From a checkpoint of a small transformer trained on Wikipedia.
Size: width 160, MLP 384 SwiGLU, vocabulary 1788.
Architecture: RMSNorm before each block, rotary positions.
MLP neurons of a small language model. Each row is named by its layer, matrix (gate and up: input weights) and neuron, and shows model dimensions 48-111. Each number is 200 + 40 x the weight over its row's rms, rounded and kept within 0 to 999. A neuron's up and down rows have the sign that makes its largest values positive.
After each neuron's rows is what it responds to, as a language model described it from the Wikipedia text at the highest values.

L7.gate327,191,160,252,194,202,219,216,229,167,122,274,276,232,138,202,157,200,219,212,206,200,170,214,183,172,240,211,175,271,233,141,211,196,199,214,197,187,248,202,207,236,153,163,267,166,172,135,242,326,184,233,231,195,239,248,236,272,291,203,211,225,219,162,173
L7.up327,204,187,254,276,228,206,248,251,198,140,174,220,291,104,198,163,223,197,234,178,209,164,207,189,223,211,220,184,204,229,110,189,201,183,159,192,222,251,242,173,161,271,254,148,209,123,222,249,263,141,208,143,129,198,161,189,198,173,234,192,230,265,204,185
Description: Short interior word pieces (vowel plus consonant) that continue a word, mostly ric in lyric and lyrically, also theatrical, voiced, streaming, Syrian.

L3.gate358,222,198,213,189,210,191,152,201,302,197,133,166,223,274,169,227,172,358,258,169,221,187,182,201,168,231,232,123,221,212,272,136,294,193,137,238,180,224,196,170,195,218,240,221,204,222,157,192,219,145,269,213,232,235,261,226,223,228,219,263,170,202,248,202
L3.up358,271,221,245,170,234,219,134,141,213,203,171,247,208,175,175,172,274,186,166,174,207,206,233,261,151,190,158,263,186,227,152,227,220,229,145,205,265,201,154,204,236,233,221,315,234,211,196,203,174,173,263,175,167,203,192,204,176,154,134,173,194,156,262,154
Description: Interior word pieces, mainly "ad" and "l", following a word's first fragment, as in L-ad-y, Ro-ad, App-l-ied; also opening quotes after "a" or "the".

L3.gate68,238,175,277,149,195,133,178,138,267,134,218,142,185,224,222,262,202,178,185,219,229,218,134,247,222,275,142,188,192,209,166,150,253,188,203,140,194,256,152,209,248,168,215,182,195,222,147,239,219,259,215,116,213,170,136,267,138,161,211,152,204,155,207,156
L3.up68,113,232,166,201,257,230,196,281,188,188,202,220,181,194,196,155,79,166,178,213,184,182,208,214,210,186,199,198,140,198,196,169,194,216,173,105,238,215,142,171,188,167,242,188,192,302,202,239,221,247,214,242,144,183,181,269,146,150,237,203,277,192,195,192
Description: Fires on the opening piece mon in monastery, month, monument, monk, money, and on sentence-opening It or this, or number words like one and four.

L8.gate219,177,130,257,292,189,246,210,191,133,230,173,254,244,181,194,191,223,157,205,195,157,206,182,174,208,202,244,132,213,200,136,190,200,118,155,232,167,206,220,140,234,168,236,214,122,109,236,217,215,195,222,215,142,254,215,209,219,257,230,185,187,238,259,185
L8.up219,203,198,178,234,214,238,156,200,165,234,106,216,230,134,170,183,220,204,175,156,145,196,202,239,133,172,209,196,183,291,153,220,204,215,211,180,186,126,189,221,155,176,234,165,222,167,227,235,208,199,192,126,257,260,215,179,174,199,262,211,213,186,130,207
Description: Short closing fragments of words split into pieces, like -ar in nuclear/polar, -th in health/growth, -ter in character/daughter.

L3.gate111,211,225,220,236,204,192,185,281,150,217,208,203,145,119,216,204,167,252,167,186,154,183,236,184,221,174,254,237,185,166,207,145,124,193,205,190,187,179,268,152,207,210,232,246,266,205,277,240,198,200,216,211,216,232,201,234,140,185,193,284,131,198,202,263
L3.up111,256,247,207,230,220,177,183,254,206,176,223,219,188,219,290,162,151,117,200,241,173,236,213,254,253,224,220,251,118,278,208,189,144,150,201,215,293,164,131,208,161,233,259,192,160,196,287,270,159,206,175,181,209,195,186,234,213,233,194,211,135,177,207,171
Description: Fires on word-internal pieces, chiefly "th" in words like month, birth, Orthodox, Corinthians, plus colons and dashes in infobox lists and tables.

L8.gate193,184,171,201,183,267,192,174,202,207,179,213,183,172,250,271,144,163,220,161,298,286,159,163,231,260,155,215,198,179,214,128,213,133,150,190,177,151,182,122,181,151,206,222,196,203,182,302,228,220,218,139,194,166,200,170,182,171,220,175,240,147,182,180,272
L8.up193,272,189,166,206,181,285,162,77,229,195,239,206,260,231,255,169,156,230,192,205,251,241,145,231,140,163,163,118,225,153,143,184,189,181,189,251,171,190,219,286,147,181,151,274,207,191,253,211,176,158,178,158,263,189,140,220,230,171,199,162,149,192,136,168
Description: Word-internal fragments, mostly "ad", that continue a split word after an opening piece, as in dec-ad-es, tr-ad-itional, gr-ad-uating, de-ad, decid-ed, ad-v-isory.

L7.gate272,150,132,194,208,264,264,208,206,134,169,184,218,210,208,216,218,138,262,206,188,218,159,190,223,238,170,180,145,217,185,168,181,186,97,186,204,186,178,146,140,259,188,192,186,159,139,163,197,212,206,180,245,124,189,219,235,214,248,214,181,168,242,171,257
L7.up272,220,147,205,193,226,222,178,230,254,250,149,121,237,225,208,152,185,209,222,229,171,205,186,205,274,212,271,159,228,184,125,124,212,162,209,251,197,177,260,203,185,200,231,213,289,207,231,246,202,190,242,179,211,262,193,155,209,171,241,302,183,266,197,240
Description: The second word piece after a short split-off onset such as d, de, b, l, strongest on days (d+ays), also due, Date, abroad.

L7.gate136,273,202,181,206,208,236,171,229,230,122,269,170,160,220,176,164,213,178,152,223,281,223,227,182,181,209,163,212,198,238,133,142,242,168,215,156,213,206,158,165,171,143,267,197,203,254,115,247,257,221,237,162,245,210,186,231,148,151,239,180,101,210,204,203
L7.up136,213,155,219,256,180,165,125,216,210,132,271,146,175,156,178,160,120,118,242,119,200,195,162,229,190,200,205,241,229,210,255,75,237,227,165,133,220,231,171,302,192,184,178,272,234,199,196,177,212,203,243,189,205,152,241,213,264,228,233,171,183,226,185,183
Description: Small number words (two, three, four, one) and determiners like its, only, some before a counted noun, plus word-start pieces pop-, -age.

L8.gate243,154,207,229,247,222,235,144,244,212,200,233,211,213,186,165,204,145,176,215,216,226,224,176,216,251,286,221,233,221,222,211,149,142,177,233,89,184,220,169,228,145,162,203,183,182,178,163,216,259,236,200,228,210,195,150,173,150,196,190,246,200,241,228,156
L8.up243,220,187,245,184,232,240,222,253,227,91,239,208,185,195,218,165,195,135,178,241,211,195,179,242,231,246,191,233,216,196,254,227,171,215,276,155,251,249,159,250,220,197,244,162,238,198,166,249,231,260,245,288,202,166,184,149,80,226,263,211,193,205,147,208
Description: Second pieces of common words split after their first letter, especially numbers (s-ix, f-ive, T-wo), plus whole number words like four.